config.yaml
d_model: 256
n_kv_head: 8
norm_place: "pre"
norm_eps: 1e-05
tie_embeddings: false
init_std_down: 0.018
beta2: 0.95
lr_head: 0.00816
decay_shape: "linear"
final_lr_fraction: 0.0
seq_len: 1024
MLP neurons of a small language model. Each row is named by its layer, matrix (gate and up: input weights; down: output weights) and neuron, and shows model dimensions 128-255. Each number is 500 + 40 x the weight over its row's rms, rounded and kept within 0 to 999. Numbers have three digits each. A neuron's up and down rows have the sign that makes its largest values positive.
A block is one neuron, or neurons of one layer that tend to fire together. Before each block is what it responds to, as a language model described it from the Wikipedia text at the highest values.

Commas, and sometimes semicolons, colons or periods, ending a phrase or clause in mid-sentence narrative or description, as in "age, dying", "hall, surrounds".
L5.gate334:501603532536514431449426479594501510487542493464548510429482562536522531532507506534581520507417553479474445539613474475453420466529519529463439484521495474421579523488469487499526497551512478484456499481449507495487496502505503490542478450605519540542493497543559521527533509478521468496470465465516538484494529496556543507433550540529424504502455551520424487480451632518514556482568
L5.up334:500441516531519506535549517468454511486486510496487473555459549473569533473573455479496524553506484514507535514515528510487430463488547604491514494488538532477502526433517485562540521537504476586502537527565536516536388483554516483562549456551499525406552538520419430451519467578499493548440509531513483571490541485571517463505537493497446551495425590461447527550498471437514496493539
L5.down334:548513504527500461488506536581547456477559421473528463479471477544590510523617479573495539544488544500470559550561503510481461452519515507447481543515464476475476546485432532531544505508512456499516458430468527431511579477495548456483526468553514502481574484449565461512481482474515503472462478548451535538566459468594515494431471482573423500434491511460463534521479517533491512481598
L5.gate379:547496498458519522518451464457484523483463515475583539549548521516453436532497531566499517507492515519503482460561488576496508468434520543482560518488568518540571559517530542471536528515532452498507493429473482505509503501521509489527465527563490571560440532544516535472489483522431531530504516466526444531389513467544467534522502545513480485557490507491482403446437595540544493448461
L5.up379:514494600458499509510526493431422523455533435552511528509494577489505459558514494487553421458504465561503508545510538515542468461461540471467482461539496457562464508564544464482516481534450540530501489493501435525515475531479517492565481443544481552538534492536465560545525554475551551517513457534554530519530562509521528526536504500573450535485419459501484526496543581468463479465489
L5.down379:482444543513442495428500494440488509518517449559524500565450581511526461514583456468537428496512502576536518565564488465513476453471466473488528486549470445520464540530554489458547468495496543563476513528474451566457469494490470478545490426553469475578527503472580465542520534469543446552491529506511511468539513476515501467461485501573456483484502446484493488509471527474446471471511
L5.gate447:472537486537565460524472479505500512479530460422478552506462560511457502529467530497567524500523494535505513489521513500468491405457440511536476501490534500464613545413545561474532562550494542480523499529479472508509455518579495465556449530578536545521523523564573511508481531525457546536541490540520428542476531506425441582507450556529474509484485505495476475445484530548507502428511
L5.up447:507505524485527483426429546541470515507569595548448470509475604460494466511538463418568476491481553493483446501464520421474407395536623495470549483482528478468505526502491465502487485569501448458510543508565473418575534460505463489486517450532543498472519523599506525459501506489493568487493503450457468530432484445562505482494551536495481460564473526485447481510462522470473503492566
L5.down447:455546545514520529534501492419484522511528462482485532511486534487505478479571449475486496573442545586446516513538451556577483487499521425506516516493471482427454572492571484495485472541551534479443553518393456484470460444519492489447544497475535511472453461515528521557521537535530458482510610493491486504486459498499527513469501533445454490503548506428500498445379454441445524439502
L5.gate498:520485497486464509440537525537523493436531519502533490491421555480537547461485524475539458478518490488496524465505474476466410527553528557498520498521492474548477446520524531508555514596503534497532540515529543492517531456599446495559415444474563495464489512565600534497453475457526519491417520475589551504513501428516476571406475439510455531476442478541508509466493476460483424519455
L5.up498:414449418518484489490429440440534454456506445450523551486429523513467466482422471514478479523428520456516488462501547482476514566503448528527478450535560559531516383481493557491514494488398467498491549498512465519516491442481466497511452459506514504545549472543620541401496512485435480508495517500522520468480496508478416603504526543553492533442454571489515584495512553584472557435489
L5.down498:498492451537512513537475461466455560531532526555497498528520623522507497436522427553516476552616514577555544528503451598529475455522529475511514560454495549392476542549528513520530511479583504466461513479471512475488559456503467518525540486521569459475526502523500420555528517569561520552514508505509494511553462526562486503469425467522559458472508465496492454523464437457482379486513

Header cells in Wikipedia pipe tables (Apr, W, Player, position) and second pieces of split words after a short first piece (UTC, cm, cult).
L9.gate2:526443470395482552574544467489504512541471510499546448538557478515481468521524447536449493486476443527503580495397511518508614419464466496448439550464440528492462448475425464487513557449463505509570480488544477643491565504503444461494578522493512407493528454507485541539458454491502464542542475528498491457563505491456515447509525520541536529412529478487495574476540463520502485478530
L9.up2:482512487555428550479549519433484496538526535512459467508494409443486492481558422489567499554529427507522536450528492436489516516475444422497480577496439562480545527571473450438517494443499500476531479507463510520509501501480517446501537505512582480550460497449538403505524502555407445507452473547490488499502462415529453462449489569482465446491501475483534505557470450517479443515489
L9.down2:496466485430545522541435473460530518510420470587551489539612504521478500571490478541498499488464501497516540488411506463457581517504487494531408561476517495467448429520481455507538535527454495513525542560510487538527444466483552516550541490517524451541483430482416535505456443497483454544487561509534476501544522526484428476512546502536537479502538495470494495464529517504440477464473
L9.gate310:522469539456490535480446545445524453507495481486431491452465377485491509499555469409399431514508446466478507493492508489444483512523437483525404593486419460562482486539455458440423434484452494528499527567566470514484493405519515528525456509538534464528501498493425473463520435544516471470492535465433435500451534483526510539534447531512443553526474476511500521555587450482558509502481
L9.up310:512558561467486550522446553413484462497458535477469490504530496556517581563479455484481471497408518512556506523541504495557449561506466500530502477559490485483512507498450459534471474543455500479558539484505505415508550495544537580489470488490567512520500521476570475453520537445452505435385546443488480437465442468561548499486485445477441498566462527492562500558414413489463498520463
L9.down310:464514523530503528460556478512555494530467457521512490516477504557461519557401421519518476470514506495510474512536437575578438460516498514481503484463458518531534538520471484494515477507527486501463524497487460439503528484502508529503515533550565510578469507498584454427479494438510470465482483538500500444477557469482498502598443517482429461545512483471603418507475489432495509561514
L9.gate320:462535519461527529557550542493440479508519550513501492444471505486532548484541528491511548570504471513497536493471508541478500445501453483473498425465479468436427498458456445507492459569514510452440506489509430461472498535480447545508491494465491496487553493458507495554506488524541485452546428492465499476522511462545531501508529534576526506433505454624557522538565463397462518494581
L9.up320:483554410453495480505483518503492428445493547486539489445565554482502549487495480522545546485462513512508512491468562512491491535590490537517498442531480403518519528449455505500464465522447516495476534546458462465514535479542529505571508553526556438477536499440526502607503512519541471496484484507537528470472472504509494495511493408543495519486516512564551501449553531438484486514604
L9.down320:514474522534486509494460481511501508477451517490505504566480517504478496525290508498503430510488486541493484498501481437484508474453573507543498574440481566509533518534562514511522528483503496529510481439533484547477481459495486472469510482560511502503468498530487492478506520456458556527470574510511472547513535553506469487474503490441497527514511502412454482518444490578497431478434
L9.gate372:463534458460494494514573513455473503439541503498530493435450507513550526447532460530548557500511456459575501526486528560497436517480477535554546429520479457520473461548467498535490538527511525389452528542449459497469538498486447562544461593497544505438518432393534430553504464528549416520553470491538536448527518548570502471412496473530530609466503491561473514509614486459477568464560
L9.up372:479520497497513535556449519512402473541503508482483500391535487476517508487560573498505521556482478618489585502481509509530518491514486398426438475475471461488486562432474459503492483536508529514499509514506426472547430500510502481508516438536495473569508504518525471501481511483481478497486438508452519485445458405508524482540498472540512519460483441565633479536455473421451431568610
L9.down372:511448513509521496477450482531531502463407548505498512584503528486441515515320492476504469518485540482465478472518486438489526462488578551544529575421540530511504516495543537463493490496495461559490465422575479527459510472504514487501517491514507491508477537512454537499511548490490579469486547539493424523523569562502489508488510525478491480509500509447446474500501500563505463459411

Closing pieces of split words, especially "ms" (proble-ms, fir-ms, confir-ms, ar-ms, also h-istory), and newlines after section headings or paragraph-ending periods.
L5.gate28:491480531496486526430535479413522471534464482525527558512466441550423467501554501472506469507506499593480563393546518511470582483492504483484489503457510515545524486571534535503500526470507458435493500489478493540458535553561571499471476467527480498585444550509505508513492509480411411575518527448507549500543462490482527525443419589533449533497485478515511463490529536607513426468448
L5.up28:384470477514457489518513525472480441528511545574524507503479507521396518529510563518540520527541464531464504398515517497454484580547488510494490436477499488423443486521534546479474492521484491457460490522475439438499514508527509518507499524503479465583484525474534545541471463518506475505513498490566547480525462466461485563550491571598501581477538498593480500373503548535475449462494
L5.down28:478530482459470450526459514556420506438504567522516463463552639466488502518401502570511562553517501416504433574489460502462456548522517493486504479497523466471459515480471479476500488521505517492536548499540518411555493491475406513562504542481489493475586440484529500515462468501537576451493544542538452501451529487519449493567575447520573511488520513554482535409461517386491553516540
L5.gate336:499463554563525421525526491531497546472483377414586519466478517556437497469436427498576528555565567543523449456482517487476543499533557473545535492529533572488515467519480490553584472521512531539507569470525466481554490506590483492553443494487498521483459503498487518516541543525471534547525450465552461518456478542539434453443504443518499491464447523474469452549502535492495527465489
L5.up336:513466495514501459457430499505566455509511550466530524503465501499491528539480513487573465526493564532489515463515543470492492467570546512531477524541553515483537470580501503523508521465504505452483534428528506489525515475536463438473522483539523609609463432545560459482623408444482535531475484459437509463466482406553525543443546490505543520540519509459465429446510542525453486482486
L5.down336:480513537525516511508484484501519511446546453439521447522474518478425509477488418496592517574515543541489413492465493457473525509534563457554496561509478526522496512529439485541562501561498575477521543480592483475614488479505520458529448536449544505422508498552501526545538441538522483511533429488530474474447430533475523467494504534493522529450504518515499451573513501500475474449501
L5.gate422:482485509510477492486558574520466523468540520487508473503462550502430420485530536568603509444497471496498539472565518439457515498525502508464547434462502480523536463524495460516450440526502486463484492471487457446471512546482506478463505484478480489563512561475527519553596501481518488508452495440520545480588474553489398496516495581512487529483443507552505510439420516504545469422458
L5.up422:490512516447516463547488515542511465588540533441592569529454530530477575587459534486514506518508549505445490440481487511485488507527514487522465481521508478475521512541514519550575559464526432473567557490434477455500521467521470530520487544515517557497460505484531501478536483468486495455532510443472531469440543475511570496428501549565467482459565497497481423450446520515532458559545
L5.down422:522502502532468555482426481436459524438466469598463466458567451489554424474521456505471517486457444539523525533572479480471515570503442478479503514488518484504512456486465496484447508552467563521451455524584540501507489541514516494465482502528493510461537477494508514553475545491504464478452471539494470527532447528502448502491488460444493509544451511472534591533511513488513490405470
L5.gate434:495501425435513528448470496454480500494471539480520535539529550523476459491474522561525568484452498514468511543530426538548500388542518528447590520533528469534502506577513593514507549436576455470522499441480490563498485456589501515504505532460516569479565511564467517484482482468509497497487498520432478476486575501556579476459525543507486457479540476491414421427510506501532427402547
L5.up434:464500546562493475535503596536471557501548569551502565464492555413493517503533530581561422534537483464499522511474542456488514516543512534517522450471524484407584451580579481509512465523532410500491486538522509451530488498521489552466467460553562564551515462467558518443544518433526483470480539470507580534504499469522449493453550519537449504456499425491525489457546489511525456497538
L5.down434:545446573516490519497533550528500578508535486486479518474497522504505519529633522460558489492455496523550535491507509540494515546516502500475465530443587455461534493562528467514532471598477484529452476490502545431517482476505509492484475526574531503499487463389537492517516550441499503534452448402560510500512504503550460527453547416534462493471515499456552518525434463506521466582454

Mainly "born" opening a parenthesis after a person's full name in biographies and name lists, e.g. "Jonny Stewart (born 12 February"; weaker on mid-word fragments like row, oin, hip, and on digits in tables.
L5.gate15:557481519530492501472484516487531555476502471475547565552450518505487479491510542552511497536495535422482550422540487530523489574485485475472403491475521495541489432501458460600549513480497569470535525437470516522535533498517532458506512479484448496572545525525482490502572544563538485521525511501477526524477458510466485468525539496474476476495539517474439496462519492577488433521502
L5.up15:546474470588482558513623468387484464516490526557438480511571477534544532390498507521508544530545513523462516427442471491530474533437491526485516546476516459500477503469498543503458493468566472482491474526517486515447529436467485443503477528424504497438514479431475414493465524587473516516527527534457531570465529504535535450482476429503534505478595510488451483484516441513576479526480
L5.down15:476498444498498519525436429463515444469484545496554490496492534565462446496490571505473507570515556460462504537510492525506523501539497433539500466520510513485471401491490565530481546537539501438478463445509500490454541531409530463547548486560494486513485526457468551501455466466502498520431432471476437491470564410498458548485498433523497529416527454511509531428447549478476421462536
L5.gate22:485595465482471527522502553519501471466524490533493535505511590477442568559460487541530523474514500424573463497431578480473519557481490514607461465574436461490457472512489515507428476522493506501548568505449434485502414522491577573447492475514529518508507454471519492491518537488497521435480517509525497508467475476492508488532502457508473571499495496484492522445494485470491502518545
L5.up22:509506520422514558531538578500501457460505517499504555574535556536435543572463456464533516442459472506518437546443570540528482551472507530543506506562459465472533554498515521447486428481438510491539530460484501474503458523506525571476543507532553603475517498459480474523531556468508511506461492470459438507454455495545511475498555482461490534562450532416513481494464511493530506522522
L5.down22:497473462568508449480476442550490537527520495470511477469472460467552427456528514571486462594556506539495573459525439450490521460532470487429511446372557560550476464515470493552519520536553514520468441516536453531508562468461457448511452509458454468526444527560579503459484451503492525510529489484553556523544525498459467534485494545508498436389506475574459528506499531527490492461458
L5.gate30:534578500515415478521475493470398520462548454447495483515428525455455440434413455571510520496490528514488547452467542500466530487478464545470445500440442480491450467491422481560536491510423474482464490472525454471503455452554567435538517507512562589477524492469503503470517544512531464520465384519556455559456475513514497499571501499509508532484477527495446541479528509554473518500458
L5.up30:560484507453540509466466576531451525521462507543489529563473550442441464514467496492497475418535517521508437519479448487439495563494554518493493536480511503527550478500494510561467630567471427446506461494565539496518458444489515490501506563524451475512444512454477453463485505482465553467483490472496462528446457555541486510515530517441529482538519478498446400453448514493423519529494
L5.down30:476499488517446496549517484542495487571479497471498508429547447454446515471488456486489564569488507548499470394488562458522556451427465469535442441483488470501485427495498473468393492500480552464432508523490509497459536582575603453459522520519520419439466512482470485594520490486470459474535490439446497498491484513475483505475482554573436533418427528525411504544547578447448541538495
L5.gate419:526468499500499488516533546516578533445469547523547518454472463496517525540549453516449526415575448431421555525462537545458528497453450488507445507526451553478493530526486558532521468517451474524443530482520533504480521506443467451492486519470534469491495521509475598434500525531493576491442491467558485454508466574535503501437556560526534455461528498478450437542498451534518450481454
L5.up419:475532517486491522582488531488526543556511459532530543557539502471476447520444521461534494436560481473465453478396497494495519573492518470510427447474379518435422526474519513486488546570446585476451458557481494502538488492523448537519550562492600499508541474521511494460421478559539486484500454498538541490500472501501478498493472504515530535463554462525465552477481482558481494474498
L5.down419:453516495495497537540493454470536501570514417496502475534525516507493433480443531511537508555482566583524487477501485491478477530515550486501505480536523459506497524484518492510488509538562531468496480530502462433516459485524513504493539537510492481554500464471541466526466455506508477509539497545470552556471492480472467507569451440539467567473487458533506652480476547473503551506544

Mainly the newline right after a Wikipedia section heading like ==History== or == Reception ==; weaker on paragraph-initial pieces (He) and mid-word completions (ight).
L9.gate45:478494452461499437480508539470510494527498529487488539491451520461436549453476500519511462473515491481450537489505508571503501453509657520513527538496523510530552521473554553429461496560550527576488444493469467460521463484508486476471520546468525550448489436575526483484513501498450481457524518512524439485532460489543521499531547426529542509444550471450468414506485531527488485438497
L9.up45:464548466507597497508475477487600443511479529534519493521550507517497506535556554530530532464510497456492522500376509561571543536535571542497421455532477476448464558536486512514447464504568528450481494504474480484489463499502505505461517496489450405515465465501501536500502488487485591483489483478441558494565498517468464498504521559468497512459524411502424424526495522527386487473536
L9.down45:486479505500456463455538481534439501556531488478422496485444520440534509455561454417556498487524547529593535531528533486435524482479478511488545517494470493480446434539564444469530537479436541574429534437492508504563492415504538498537475471488541546519445591533480528522501479496508499534408456512523511533483460457495451532494471503525501509476470537477471496544513441509573525544486
L9.gate152:396544448487485474508485547431492462469405482430538477534588504539473503533512477497576536484541454522451522509486476520536497469437497552509487501578572568535589498531513499488553500494514435530527528477441496559518542442502531508550535515499511547481479538572483506480515452508521555506531500481470482439528482530587562524483538496469494511472511540472524477477514537499482484405461
L9.up152:448478480524532521514546552472503558544482506545554491567574535472517508527468502524490462533530486608505509482589544516439511430513536508495577499488542470519516461494494534466519493515488505511545509466493526533543446444423434509394488393446514530504507525490492549436442474485498536487447497523496495510486470505529553528535563440494463504453531532486520453439517474441493460514538
L9.down152:497517489515491552497482451499459499499466498510508483516572438404567532477563528491591500510466432482531472531496516479514528451556543457469537501562537400409491477520508511593518493491425540514536533594490559521462485447474466524506583486459532466500472449565503524504523540547419514533509451515451493498527441457587478515454436537508519457542447507475526494528504467492452504537544
L9.gate433:529479518441541489485503512485454504460448473544522454447457487509440526581518485523517404488516561497482464553533469597452471480541484521471464524485497499547566512532547457527522554528465495471477485529440602493500508501544512543484498431512466470452507535497486483554496563528492586548569500476506429598558502546553488490468540488508571534485547459563449453505508470471479466580535
L9.up433:527378479483586497538529487495452509454468472515556521449485500481502525540541485463510511523506528524471467529550416571463484431498523485466523501524508496570556469507494548514490518547523498516501544486502596482460458410459520493504489467518427512437480533574477578568423540474527537495514499481509522564541510592511493515487534513503549506427540498495432424474535505490470512536563
L9.down433:503467449491433484514462472529546514485555532428531444497529547461461457507478499487508461454548481486518550446584496521506500540449514474520527464561472459532424537499457531460466501509506475512513501527534534467498524497504521525505476547523501497498514527497514559493487549457523513557496547541528543463477525490507528495521468456506574485452488469350500503486478512528496457512456
L9.gate445:465386461477538518554540432451450548502505486435544568427462481521411429428483539554525463348485480467496455495526571463498525436502526469440529497548494531534508515505533582509574527530488530495511539464425482438532436520590534506493529515544502548441460508546498530529454484498503505501488501449560495477444482506548489523474541539549524545576509459479489414489519534488467515463514
L9.up445:540454478541600509459519509379514462465437490531532520513500514527507513477516472530556470485476446458530524423539498421456525528550554445511532500549561477470549573557572567478522537431549485495508553508504522510463470482582492528458522489478453476458507512475477551498502502513431502544502505437531456536452454495579479479526459499512517528530458475491438501505479519456460517529455
L9.down445:489487591514469457552529468553459500534509553457467452455452576476493486525516531504494412534544570488485502534508527531455438457484583533393544511403521545510501504482513489490531486523452517540554536512509504446539503469492549539484464497538571511524503515549487551467483496478465446566458427463454510459494499500543491490515459490498540526541473455536510566466471512512475475455455

Word-internal vowel+r pieces, mostly "ir" as in girl, Their, whirls, thirteen, circuit, plus "ur" in Hurricane; weaker on headings, line breaks and "born".
L11.gate289:557486521492460499506485399542500560475464581556525482550417480510497433426499509428507528496464513474510476551496480521486510523515506509492511528530546445527557571514437512555509461536433484438495528501548567515495468458569546510492552484497484471505538493465492423533490508430550491443447447477475480427557549528544525469516619494474570466513514568468547510509500491486478504446483
L11.up289:420437480430520582486480577512475512509527494509499495499517476490475452528512480519467513473475409471504464507449501502474402510525583532517483466548453480479454493492488476585500429457533496458488469497599499559385500476479473532546505500512502494477477498542479478553563487469554477550496491422543492457487466439529473554535457494529544513481579466452444501480525547477524549465519
L11.down289:547493532535468540507466493474494500498480505493545460486521461516547481489449482506467491583491445424531475530450552380507442575508522453467535445418520510501508545522518472485436501440397483504477431477527496470562503494530550530517441504505424518499560522521522438473441439501595520537534493491550437583519503437539522406522458555563515522524453486525492550485496507501454461540547